From a checkpoint of a small transformer trained on Wikipedia: rotary positions.
MLP neurons of a small language model. Each row is named by its layer, matrix (down: output weights) and neuron, and shows model dimensions 293-356. Each number is 50 + 12 x the weight over its row's rms, rounded and kept within 0 to 99. A neuron's up and down rows have the sign that makes its largest values positive.
A block is one neuron, or neurons of one layer that tend to fire together. Before each block is what it responds to, as a language model described it from the Wikipedia text at the highest values.

Places and settlements. Fires on nouns for settlements like city, town, County, incorporated, and on the comma after a place name, as in "Hicksville, NY" or "Portland, Oregon".
L5.down235:57 61 41 71 50 41 49 62 79 41 48 44 41 41 61 41 50 62 41 34 55 48 66 40 47 29 57 47 49 45 53 62 48 59 43 56 39 58 38 73 54 47 71 48 32 45 44 65 41 37 44 58 53 54 48 33 46 58 42 60 47 52 23 37
L5.down547:63 50 49 38 35 51 46 53 47 32 46 68 55 57 63 44 54 69 46 45 59 52 47 53 56 51 45 43 41 29 63 49 41 38 46 35 49 53 52 47 66 58 77 38 55 57 33 42 35 60 47 59 43 41 33 23 52 58 77 75 31 46 31 50
L5.down912:43 42 51 57 54 50 41 36 49 53 35 45 39 57 21 51 48 78 58 30 41 46 50 62 61 45 45 46 50 61 38 48 53 62 35 30 63 52 72 62 53 46 61 59 55 66 41 53 53 64 41 36 62 59 45 53 63 54 63 53 66 46 59 49
L5.down1583:50 43 39 54 50 37 20 43 81 56 62 33 20 55 39 40 30 47 30 60 23 43 65 58 53 19 67 44 32 37 39 42 38 60 71 46 54 62 66 54 73 54 67 62 45 48 42 49 40 40 47 49 41 47 38 38 44 50 36 85 25 33 63 52
L5.down1641:60 52 67 42 69 42 46 55 48 51 49 61 24 58 56 52 58 56 33 47 47 38 40 45 67 62 39 59 67 62 61 39 22 57 43 53 29 70 28 72 53 37 62 48 69 62 57 34 48 54 58 55 64 50 51 31 32 47 56 51 50 31 65 50
L5.down1728:51 68 46 42 41 63 51 58 42 41 50 60 52 65 28 45 43 58 54 73 52 48 49 60 39 69 55 18 40 26 58 73 65 32 54 49 40 71 28 48 52 51 52 58 31 73 32 65 53 57 59 41 39 52 40 65 48 58 54 48 42 62 40 59
L5.down2088:63 44 54 35 44 25 56 40 68 58 39 58 47 66 35 46 56 60 50 46 46 50 51 43 65 50 52 44 55 51 47 70 43 57 38 59 66 46 56 09 65 60 54 57 54 61 51 57 39 48 34 44 53 71 38 55 54 45 41 42 52 37 64 34
L5.down2398:54 39 63 44 33 55 62 59 59 46 69 20 44 63 46 69 45 61 32 61 56 37 35 42 43 39 55 49 53 39 50 34 40 48 36 60 45 54 32 39 60 43 39 39 66 67 71 39 39 49 46 26 45 61 57 67 47 31 32 32 28 45 36 65

Mid-name subword fragments. Short middle or final word pieces inside split proper names, especially Indian names in film or music lists, e.g. Ragh-av-endar, Sriniv-asan, D-as.
L5.down592:52 32 67 33 77 70 57 53 43 49 17 43 45 61 52 31 36 56 44 62 54 61 42 57 61 50 43 47 39 49 78 50 40 41 24 39 64 46 40 61 51 58 73 38 68 45 51 44 27 45 42 47 59 45 55 37 41 54 54 40 61 43 51 44
L5.down657:18 64 53 67 43 32 27 41 53 34 51 49 67 12 51 47 61 60 51 42 48 55 36 45 39 60 33 51 29 41 27 58 42 40 47 62 74 50 46 38 67 38 51 42 53 54 36 54 50 57 65 66 57 71 39 51 28 28 39 52 49 50 57 44
L5.down1472:62 60 58 53 49 48 33 29 56 70 43 32 41 45 24 59 42 42 55 49 64 44 62 61 74 31 59 59 50 22 82 36 60 55 38 70 49 71 67 42 48 39 52 41 51 44 45 39 40 36 55 59 58 46 41 42 36 53 41 68 56 34 57 57
L5.down1637:46 65 44 42 72 57 53 47 56 42 37 44 34 65 34 40 50 52 43 77 64 53 49 58 32 35 43 51 39 40 67 36 48 56 50 38 58 52 73 54 54 60 70 55 44 69 57 45 65 53 35 48 71 56 44 40 69 65 58 48 30 41 36 51
L5.down2133:64 32 34 46 65 57 37 40 50 41 68 60 55 51 38 38 58 64 34 50 44 70 36 54 45 58 30 37 43 45 62 42 49 48 49 43 50 42 56 50 43 75 54 55 41 42 49 37 43 41 40 58 52 40 60 47 46 57 44 41 36 60 53 50
L5.down2321:44 62 47 49 57 55 35 46 51 59 38 21 53 37 63 51 46 54 57 55 31 66 72 54 49 57 51 73 57 60 43 46 50 63 44 49 67 42 40 55 28 51 36 38 44 27 56 56 40 64 40 48 50 63 43 32 60 57 65 51 51 41 40 56
L5.down2442:55 40 22 51 61 28 47 33 63 11 66 30 54 45 46 53 37 47 58 44 59 47 51 55 43 50 41 72 54 39 43 54 61 30 46 43 29 50 49 62 54 48 61 42 46 54 46 44 57 53 32 75 57 11 28 54 49 41 45 53 73 68 38 52
L5.down2552:55 48 41 43 81 34 44 57 58 61 73 49 49 47 45 50 57 49 64 37 23 51 71 58 56 41 40 52 34 41 55 59 68 34 41 38 55 62 53 37 50 47 51 52 69 47 52 63 64 72 31 61 62 68 43 34 55 54 59 54 53 58 63 63

Public-sector word "public". The word public in government or institutional phrases such as Minister of Public Security, public health, public law, and went public; weaker on "of" in Minister of and on education words.
L3.down2031:36 50 45 43 47 51 42 60 65 49 41 41 42 58 33 67 59 30 39 45 46 54 70 43 68 57 52 51 25 66 50 48 45 51 31 48 39 44 51 58 58 47 27 34 63 60 44 54 46 48 54 66 43 59 57 48 43 54 51 42 48 32 50 49

Incomplete word-start fragments. Opening or second sub-word piece of a word split into several tokens, e.g. Fl-a-herty, Mar-xismus, Con-viction, Ex-hibitions, c-rises.
L3.down1371:78 34 40 34 50 36 69 61 50 46 46 44 78 45 54 51 47 44 32 63 45 49 59 31 25 52 39 47 65 60 65 38 66 47 51 51 54 40 58 43 56 47 45 36 51 41 46 80 59 36 51 35 72 34 58 53 67 46 41 42 42 26 35 60

Prefix hyphens and headings. The hyphen after prefixes like co- and re- (co-founded, co-written, re-enter), plus "==" opening section headings and word-start pieces like inter.
L5.down42:44 44 49 55 50 45 43 51 63 76 47 41 52 66 59 42 57 47 48 50 66 46 66 52 41 70 41 49 48 47 45 48 49 40 48 47 46 58 43 57 42 48 41 58 46 60 63 45 43 35 44 53 57 48 53 57 68 63 67 48 63 82 32 55
L5.down457:49 39 50 49 71 64 39 11 40 43 46 59 58 63 55 36 54 61 61 51 69 52 51 44 51 58 55 43 34 48 68 66 40 47 65 52 65 23 43 65 61 50 58 39 36 52 59 40 56 53 37 53 37 63 37 66 60 34 42 50 52 65 48 58
L5.down690:72 76 56 34 51 57 42 30 54 48 72 64 41 63 42 42 77 51 54 43 53 28 47 62 45 57 32 46 47 43 35 72 55 26 58 61 61 54 33 41 56 58 56 66 55 35 45 43 42 39 58 63 42 33 48 49 51 85 35 34 48 49 55 62
L5.down1057:26 53 58 42 48 57 55 44 65 61 57 60 26 39 70 54 48 58 69 59 52 67 43 63 68 43 52 64 37 51 39 50 50 46 41 41 54 55 49 51 54 69 51 51 25 64 66 53 61 61 24 53 28 57 49 41 44 60 54 43 36 69 62 48
L5.down1542:51 46 55 52 43 54 51 50 48 45 44 71 34 65 34 45 37 51 33 30 56 40 35 52 41 32 66 47 39 30 56 55 58 53 55 32 46 36 64 56 56 47 38 46 45 57 54 53 44 65 45 81 74 45 53 74 58 47 35 54 48 50 64 61
L5.down1680:39 29 57 61 29 54 34 41 56 55 22 66 51 47 55 38 63 25 44 43 72 50 46 50 36 37 52 53 35 37 71 49 28 46 46 81 67 39 69 25 59 61 43 35 53 50 54 60 53 38 52 53 39 61 65 63 67 53 49 41 72 55 42 63
L5.down1963:51 36 60 32 46 74 61 59 49 27 30 47 55 50 26 66 35 20 59 56 37 36 46 52 40 54 74 50 62 63 45 45 52 65 54 31 54 71 63 59 40 73 45 65 32 42 52 55 65 55 42 41 56 60 58 48 60 56 29 57 31 58 71 85
L5.down2538:68 54 32 46 51 56 56 38 35 53 62 63 32 81 56 42 46 45 83 55 60 44 58 62 26 28 55 59 37 59 49 57 48 36 44 61 53 50 40 47 40 71 31 48 32 61 57 38 60 42 45 49 43 45 51 64 30 42 42 63 62 39 54 79

Word-initial "ex" fragment. Fires on word-opening pieces, chiefly "ex" (exiled, example, exaggerated, ex-General), plus weaker "con", "ap" and title words like General.
L7.down650:46 62 51 22 54 46 40 60 37 72 68 42 34 64 58 31 48 50 65 59 64 35 70 51 56 48 52 52 44 49 18 23 69 60 38 51 48 74 40 44 50 41 38 64 45 53 67 52 58 48 60 13 38 42 43 55 45 61 39 61 42 75 47 67
L7.down701:63 58 47 62 68 51 67 41 34 39 47 48 62 36 67 34 62 62 52 47 49 41 57 62 43 60 57 33 56 54 70 29 45 32 48 46 55 52 43 42 62 55 50 24 41 35 47 70 42 21 36 28 80 72 69 72 60 35 71 65 58 43 37 68
L7.down975:44 46 58 58 54 54 62 63 45 55 48 40 47 32 55 41 42 49 50 51 53 56 49 44 18 27 51 58 35 66 44 58 45 50 61 39 37 45 41 42 38 63 58 55 43 53 40 42 72 51 67 52 71 63 48 54 46 52 35 51 46 39 50 42
L7.down1021:49 56 61 71 57 48 55 56 39 38 49 41 47 75 41 54 63 42 48 66 50 50 55 43 54 38 56 60 50 60 66 39 79 61 65 61 62 49 44 68 62 50 52 40 43 45 51 63 53 55 42 42 38 48 51 62 31 53 45 50 49 71 68 60
L7.down1045:53 64 41 37 50 65 53 46 45 32 51 50 58 45 39 40 61 67 45 46 41 68 26 59 44 32 43 56 67 45 71 45 65 35 57 45 50 72 63 28 49 50 60 46 51 65 33 57 38 43 48 69 56 46 28 67 45 45 57 50 65 54 46 94
L7.down1503:72 52 56 47 45 58 47 50 62 65 38 53 39 48 59 62 45 68 53 71 43 44 28 53 15 45 39 33 53 43 36 43 59 49 56 14 73 32 54 41 34 62 67 56 20 52 43 38 56 43 59 56 74 68 64 37 50 43 52 38 54 45 41 42
L7.down1708:36 54 36 63 39 38 63 38 60 30 59 49 53 66 51 53 22 70 49 65 47 56 50 51 55 57 41 48 34 28 38 55 48 49 48 39 40 48 40 65 46 48 56 58 58 60 62 46 28 44 37 74 55 43 55 57 53 44 52 61 43 76 51 44
L7.down2413:56 49 59 36 34 73 46 42 49 69 54 40 46 64 55 40 73 44 42 45 50 44 58 59 48 42 39 48 34 49 55 48 40 35 57 47 50 48 47 60 44 65 64 42 47 24 61 66 63 73 77 42 42 28 40 51 58 71 52 50 38 63 73 59

Word-initial "Al/al" piece. The opening Al or al piece of a split word, as in Alwin, Al-Wehda, alma mater, alpha, Alps; also weaker on his/he and miscellaneous tokens.
L3.down1512:52 53 53 51 35 62 41 22 61 50 37 43 60 74 59 36 43 52 27 66 60 46 52 49 66 48 61 63 47 61 67 41 45 43 62 38 46 48 42 43 60 53 57 52 57 62 28 64 44 33 27 85 51 46 51 50 36 48 21 65 37 43 17 63

Word-initial prefix fragments. Opening word-piece of a longer split word, chiefly "ex"/"Ex" (example, extra, exposed, ex-General), also c, cons, ext, inter.
L5.down80:56 60 29 46 64 52 65 47 70 40 57 46 61 59 49 30 63 63 44 43 62 46 30 59 45 59 48 57 57 51 53 34 62 50 48 60 37 38 69 45 41 82 60 50 42 51 58 57 47 56 51 45 51 67 33 48 52 50 51 57 72 77 51 57
L5.down644:66 51 48 64 22 80 49 43 49 30 40 42 36 45 59 43 47 69 38 54 93 61 63 44 32 37 56 43 52 59 39 47 54 42 36 44 61 55 43 53 26 72 61 51 57 28 30 51 46 49 44 62 43 32 62 68 43 36 44 49 51 44 44 66
L5.down1275:68 42 59 45 39 32 74 65 57 75 40 30 26 60 57 47 43 81 55 49 56 42 60 54 44 48 51 49 61 42 53 27 47 43 54 48 61 54 50 33 52 30 55 46 10 29 50 63 51 62 44 44 49 67 57 44 50 42 53 64 35 57 14 57
L5.down1324:59 53 34 52 52 67 52 49 34 66 51 71 36 51 45 43 25 36 55 52 88 49 50 48 33 48 29 43 67 51 45 32 28 62 33 57 40 60 63 41 60 51 48 49 25 51 51 49 59 58 52 55 46 63 51 50 57 64 36 72 45 42 53 32
L5.down1356:47 44 58 39 52 53 76 44 54 73 63 53 46 47 72 57 40 42 28 50 56 45 55 58 38 24 46 61 35 49 47 38 48 45 43 47 79 48 61 36 27 63 49 50 39 40 37 25 44 52 38 39 42 46 61 50 50 21 49 38 55 21 50 43
L5.down1824:57 59 48 47 76 26 44 50 29 68 44 55 45 50 67 56 53 45 45 79 78 61 50 47 54 54 31 70 69 45 53 52 39 41 14 50 64 50 56 67 65 53 61 52 59 46 52 44 34 33 67 43 50 51 40 46 55 53 57 65 51 63 43 38
L5.down2251:51 60 48 50 28 45 63 36 39 38 32 43 49 40 72 63 74 31 69 54 30 59 50 32 44 42 51 52 56 43 49 46 55 34 57 61 58 43 54 36 45 44 53 44 78 56 68 47 60 40 62 57 46 34 66 44 44 41 49 49 54 63 37 51
L5.down2306:50 34 42 36 48 54 54 55 54 52 56 69 43 39 40 42 50 30 49 55 69 25 37 42 60 54 44 47 21 54 35 32 32 55 42 63 41 52 66 50 46 63 43 34 45 59 55 52 41 44 43 37 50 50 39 59 49 58 41 48 36 62 46 42

Subword pieces of names. Early or middle word pieces inside multi-token words, mostly Indian names and titles (Raj-end-ran, Supri-ya, Star Ma-a), plus common-word starts like comp-act and k-issing.
L7.down240:50 47 35 33 69 50 63 46 45 55 76 45 61 39 76 68 49 44 63 44 60 37 50 58 34 52 61 60 56 53 49 40 57 69 48 41 62 58 53 40 69 56 56 59 37 49 45 39 34 37 38 17 78 50 42 20 56 42 56 48 20 62 54 65
L7.down459:56 57 40 76 33 43 49 50 53 59 40 36 60 63 45 64 39 44 41 46 34 43 42 63 25 36 63 41 40 60 50 56 68 31 52 53 65 61 47 58 56 47 70 49 41 37 50 41 63 48 36 48 52 62 62 48 67 42 40 39 34 57 34 67
L7.down618:58 44 52 48 48 62 42 70 64 46 56 52 45 62 31 43 40 40 38 74 67 52 39 48 32 40 48 62 52 49 63 58 64 64 57 55 64 50 51 43 77 69 33 50 63 50 67 32 51 61 59 35 50 44 60 63 50 38 55 74 56 63 50 59
L7.down1007:43 62 42 32 67 67 49 51 31 45 52 35 67 46 60 41 45 56 30 65 42 26 38 53 59 63 42 49 32 56 48 66 65 59 38 36 54 46 47 43 39 40 42 28 33 59 48 53 45 55 42 45 58 60 53 84 46 57 48 48 36 40 64 55
L7.down1384:50 52 45 44 61 37 46 54 63 57 47 33 37 37 41 52 47 38 52 44 66 35 56 49 44 48 46 45 49 40 38 64 63 56 66 46 34 42 42 37 64 44 40 70 53 40 48 67 42 31 62 36 61 78 39 63 48 40 13 41 45 55 52 63
L7.down1987:52 49 35 42 34 52 56 31 56 75 39 49 41 59 32 39 48 51 48 41 32 65 58 42 55 34 56 58 34 74 55 53 34 30 62 49 39 29 43 56 70 51 46 61 61 43 48 50 47 42 60 42 49 60 56 59 43 49 48 52 50 53 33 56
L7.down2379:42 61 51 26 67 48 56 31 65 42 58 50 38 56 33 76 50 56 48 61 50 60 43 58 48 40 58 84 61 48 61 52 65 52 66 29 43 41 57 23 44 67 60 61 44 40 45 66 49 34 29 25 48 54 50 48 63 38 48 39 66 38 29 40
L7.down2518:47 58 41 28 66 33 49 45 49 45 60 59 45 40 40 63 49 63 38 56 78 49 65 53 47 37 41 67 30 59 57 51 63 41 58 46 57 51 52 45 41 56 41 40 38 44 56 38 53 63 63 59 54 59 47 40 57 37 15 51 50 50 57 28

Person-name onset. First piece of a person's given name in lists, tables and match reports, especially Al- and El-, as in Alwin, Al-Dosari, Elisabeth.
L7.down35:52 50 71 51 51 47 48 44 29 55 54 60 43 53 64 45 45 45 35 63 71 68 47 43 52 62 39 57 62 51 38 57 68 50 69 51 50 52 62 42 45 27 31 42 65 49 49 41 34 54 72 49 60 43 50 38 36 39 52 26 37 48 58 34
L7.down73:51 24 55 50 50 32 34 30 37 57 40 44 54 47 39 71 48 65 57 41 35 42 60 48 62 37 47 37 43 46 65 59 43 72 43 68 46 61 63 59 49 56 67 55 56 54 56 66 42 55 41 61 47 55 56 29 74 36 68 59 39 60 67 53
L7.down298:48 46 49 56 50 54 52 53 59 56 39 35 55 44 31 69 44 48 40 55 49 40 25 35 55 78 41 34 51 57 61 29 46 75 47 46 26 48 38 31 51 27 54 34 49 46 28 63 45 50 42 40 49 80 36 57 33 46 45 67 43 44 34 45
L7.down854:54 47 48 49 50 44 43 52 55 52 52 53 47 77 60 49 53 72 33 47 40 56 33 64 56 55 47 29 52 51 46 50 37 81 38 78 60 52 54 51 58 60 41 53 34 54 38 43 73 50 39 43 60 44 61 52 45 51 46 65 45 71 63 50
L7.down1151:65 41 65 52 39 39 63 49 64 42 35 50 62 64 57 41 41 62 67 71 74 29 42 66 38 55 43 31 65 61 40 29 59 68 28 61 50 57 25 37 32 33 44 53 44 77 32 48 53 51 72 49 70 40 59 35 44 44 69 47 42 76 48 62
L7.down1161:59 51 32 55 57 35 38 47 63 43 56 59 39 59 42 49 32 43 28 46 69 47 36 31 49 68 32 49 47 66 39 64 45 54 60 71 44 38 43 49 46 50 52 42 40 43 16 47 46 46 43 49 60 37 50 43 54 47 52 45 19 59 53 25
L7.down2134:48 59 54 56 46 47 60 34 63 38 59 70 63 24 65 60 57 40 49 74 54 52 47 40 52 70 53 41 34 86 19 72 57 60 50 15 61 54 44 51 42 55 47 53 41 44 73 60 43 60 60 69 37 47 32 38 48 48 37 55 63 63 53 52
L7.down2203:53 65 46 59 36 57 64 55 39 39 69 46 70 46 63 52 57 39 44 54 60 55 42 63 49 57 67 25 40 45 35 26 56 57 46 46 46 50 55 51 37 33 47 59 65 48 46 38 30 44 51 61 66 23 57 51 50 25 58 52 63 61 28 51

Government level words. Words naming a level of government or scope, mostly after the, such as state, city, national, local, regional and Federal.
L7.down387:48 46 46 60 60 53 63 46 45 32 66 56 67 51 44 53 50 38 62 47 40 56 54 41 63 44 61 52 32 52 64 57 43 34 47 58 45 65 52 64 52 60 68 42 42 58 45 46 56 23 54 40 46 66 34 60 53 43 48 45 35 43 51 48
L7.down1105:35 33 43 48 49 60 41 74 42 49 53 44 44 62 30 54 48 50 51 56 70 41 63 41 52 17 51 53 48 69 55 47 36 68 45 71 52 48 40 48 47 39 71 44 33 47 51 40 31 35 39 54 39 45 45 54 54 54 48 45 67 63 48 30
L7.down1221:67 48 69 42 52 58 61 48 52 44 54 66 61 66 62 61 63 75 57 54 45 42 59 59 36 57 52 51 62 37 48 44 63 42 35 48 59 37 28 41 50 61 63 45 52 32 47 40 38 56 47 45 36 61 20 46 52 67 48 39 72 27 37 32
L7.down1469:32 61 57 49 61 54 55 26 54 42 56 56 52 62 47 47 65 40 23 50 44 42 67 61 40 47 40 96 44 55 45 69 21 46 30 46 41 57 25 59 60 42 45 65 47 38 30 36 48 69 45 54 37 54 48 49 30 54 59 64 72 35 37 37
L7.down1574:41 60 57 30 61 31 46 62 54 42 33 70 39 50 54 55 43 40 42 50 60 43 52 59 59 66 85 69 70 56 42 41 50 41 58 61 68 42 73 55 64 58 29 47 56 45 52 47 45 35 39 37 62 44 54 45 41 47 55 56 67 65 59 72
L7.down1729:46 65 54 44 53 46 35 39 46 28 53 57 48 59 42 51 41 56 36 55 48 57 44 38 76 48 60 27 44 53 69 35 44 49 20 42 61 29 79 32 46 32 48 36 53 71 81 58 54 54 52 27 54 42 40 47 44 82 54 40 35 57 77 73
L7.down1839:60 52 64 64 52 43 43 63 43 71 53 36 21 54 57 60 48 55 43 45 41 46 42 59 17 47 47 42 43 52 49 48 44 59 47 44 60 39 50 48 61 55 83 57 59 58 30 47 62 48 32 41 40 46 22 47 37 44 46 58 44 56 59 46
L7.down2366:49 42 53 41 60 79 46 72 64 33 59 56 49 66 45 39 64 70 47 40 54 42 31 59 37 44 47 39 47 55 70 40 57 44 59 54 46 52 50 66 47 55 43 36 49 36 55 44 57 55 57 68 55 39 27 54 58 42 48 48 54 61 39 35

Hyphens and colons joining items. Hyphens inside compounds and codes (S-9, X-ray, ISBN 0-333), plus colons after list labels or in times, such as "OPS:" and 5:12.
L3.down1104:49 41 33 47 51 51 67 52 38 38 70 60 54 46 50 48 55 72 40 40 77 70 56 41 56 22 49 43 55 33 57 09 57 56 60 48 46 37 42 37 36 56 50 71 26 50 50 43 57 24 47 62 57 66 35 59 42 40 74 51 48 54 42 53

Proper-noun word fragments. Word-piece fragments inside or ending names and foreign words, mostly in lists and tables, especially a final -a, e.g. Nowsher-a, Star Ma-a, Qar-aba-ğ.
L3.down746:42 53 42 29 56 55 63 51 48 35 63 34 52 47 41 42 33 63 38 67 65 58 50 58 45 31 57 53 43 27 39 59 58 64 54 79 65 59 55 38 38 37 59 74 39 44 40 57 70 52 49 49 61 42 45 50 37 73 52 56 42 67 55 58

First-name endings. Final token of a person's first name just before the surname, often word-piece endings like Kl-aus, Józe-f, Salvat-ore, or whole names like Richard.
L5.down357:21 19 55 60 49 48 32 64 67 77 51 85 55 48 49 27 32 53 42 43 41 58 49 54 56 45 64 43 65 86 61 47 40 37 55 66 24 46 62 43 55 52 49 39 47 59 41 67 48 52 30 47 46 65 42 34 46 44 72 52 29 44 52 36
L5.down477:60 72 73 49 41 45 64 45 54 43 51 41 27 52 57 56 37 63 53 47 67 60 59 61 43 41 55 54 36 40 47 49 37 63 52 38 69 62 70 51 51 73 61 55 39 39 44 32 54 52 46 66 48 53 36 50 36 54 52 43 35 24 60 56
L5.down1014:42 32 48 51 51 64 68 33 58 21 51 30 70 35 51 45 39 60 56 47 34 62 29 66 39 53 44 63 40 41 34 50 37 39 51 38 50 27 36 52 58 50 52 60 57 52 61 26 42 60 32 46 54 23 58 57 15 44 40 13 39 40 47 38
L5.down1230:46 46 57 49 46 28 59 60 41 42 48 16 57 53 26 39 56 44 44 28 55 18 55 62 45 48 47 45 29 34 62 37 39 36 38 31 33 33 49 29 34 63 33 32 43 64 60 66 36 59 60 42 53 63 22 70 58 30 41 61 60 65 38 56
L5.down1769:47 52 47 52 61 47 55 42 44 58 69 47 64 57 54 82 80 29 47 46 47 53 56 70 51 53 35 53 52 64 54 47 44 50 50 44 40 54 64 57 54 46 69 69 56 59 43 46 53 54 30 51 64 49 42 63 45 38 65 59 48 54 49 46
L5.down2076:45 37 45 74 42 38 48 49 49 50 62 54 36 33 38 52 61 38 42 55 49 53 57 44 50 59 57 61 33 56 59 22 41 37 64 50 45 52 44 45 65 59 61 54 50 52 53 40 46 32 64 42 45 58 55 46 42 32 62 40 29 53 55 46
L5.down2319:59 54 39 53 61 54 44 64 20 61 32 26 65 47 58 60 41 44 55 62 48 65 43 52 38 41 63 55 83 32 35 30 50 56 34 54 47 27 37 49 28 43 51 45 74 41 65 32 47 44 48 47 39 49 55 54 43 66 49 57 54 32 47 45
L5.down2514:44 37 58 56 68 45 50 29 56 47 68 67 34 52 49 47 46 57 34 39 37 52 51 49 50 54 35 31 45 47 48 38 48 68 47 48 43 36 52 57 67 52 60 49 62 71 45 66 45 66 31 26 58 52 45 48 58 48 66 60 53 45 54 65

Word-initial prefix pieces. First piece of a split word, mostly prefixes like micro, pro, non-, un, sub, plus hyphens inside number ranges, scores and ISBNs.
L7.down117:34 63 47 38 21 44 48 50 30 31 54 23 46 37 52 45 38 53 47 52 27 49 61 35 49 49 57 59 43 51 46 38 43 62 42 36 58 56 67 68 50 25 31 56 33 52 47 42 60 56 37 80 42 42 44 57 54 57 24 42 54 50 55 46
L7.down545:38 46 41 49 47 62 62 31 32 59 69 50 29 44 47 60 74 34 50 49 56 38 34 29 49 61 66 58 35 50 47 47 43 43 62 25 51 53 59 45 46 66 67 48 52 54 67 48 51 49 19 28 48 63 49 43 31 42 75 45 55 50 47 42
L7.down799:35 40 48 63 38 58 56 38 44 47 53 56 51 57 53 63 50 48 39 47 39 44 67 49 30 46 45 51 46 30 67 34 58 60 35 49 46 53 47 56 44 37 58 59 52 45 45 75 43 47 64 51 51 56 42 53 53 76 45 41 68 59 43 58
L7.down810:41 60 28 57 34 53 48 58 34 46 46 47 21 46 68 24 45 73 31 62 48 46 44 38 64 39 28 84 46 41 63 67 48 68 74 46 51 53 41 45 46 80 52 38 56 35 66 34 38 35 47 60 53 66 48 53 43 40 60 67 29 47 60 38
L7.down918:53 38 46 49 70 68 44 25 52 49 38 30 47 46 66 66 69 73 44 39 47 42 57 57 51 43 36 87 39 53 68 39 39 38 48 27 44 62 56 49 39 44 37 52 48 39 46 62 46 57 50 75 42 51 71 40 56 36 55 49 46 51 44 43
L7.down1442:50 63 33 35 52 66 37 64 46 35 58 52 43 38 37 35 43 52 51 39 65 51 49 52 30 48 48 57 47 50 39 66 37 26 47 62 54 61 41 41 41 51 62 52 41 46 41 71 54 22 63 70 33 78 36 70 44 55 49 45 44 58 43 52
L7.down1784:60 57 46 69 54 57 54 47 37 53 51 61 44 48 43 45 59 60 47 45 47 50 57 44 33 45 33 60 65 49 64 30 42 50 53 32 68 40 38 68 46 48 72 69 56 42 69 53 22 54 46 46 39 63 57 43 55 60 48 36 58 57 58 43
L7.down2551:48 57 64 54 56 65 20 58 65 50 50 71 70 64 62 55 39 56 55 64 43 59 51 51 56 63 65 59 30 60 47 79 67 45 55 41 59 38 52 60 28 65 49 51 58 43 53 44 51 50 46 43 50 79 35 58 63 43 34 58 36 54 57 28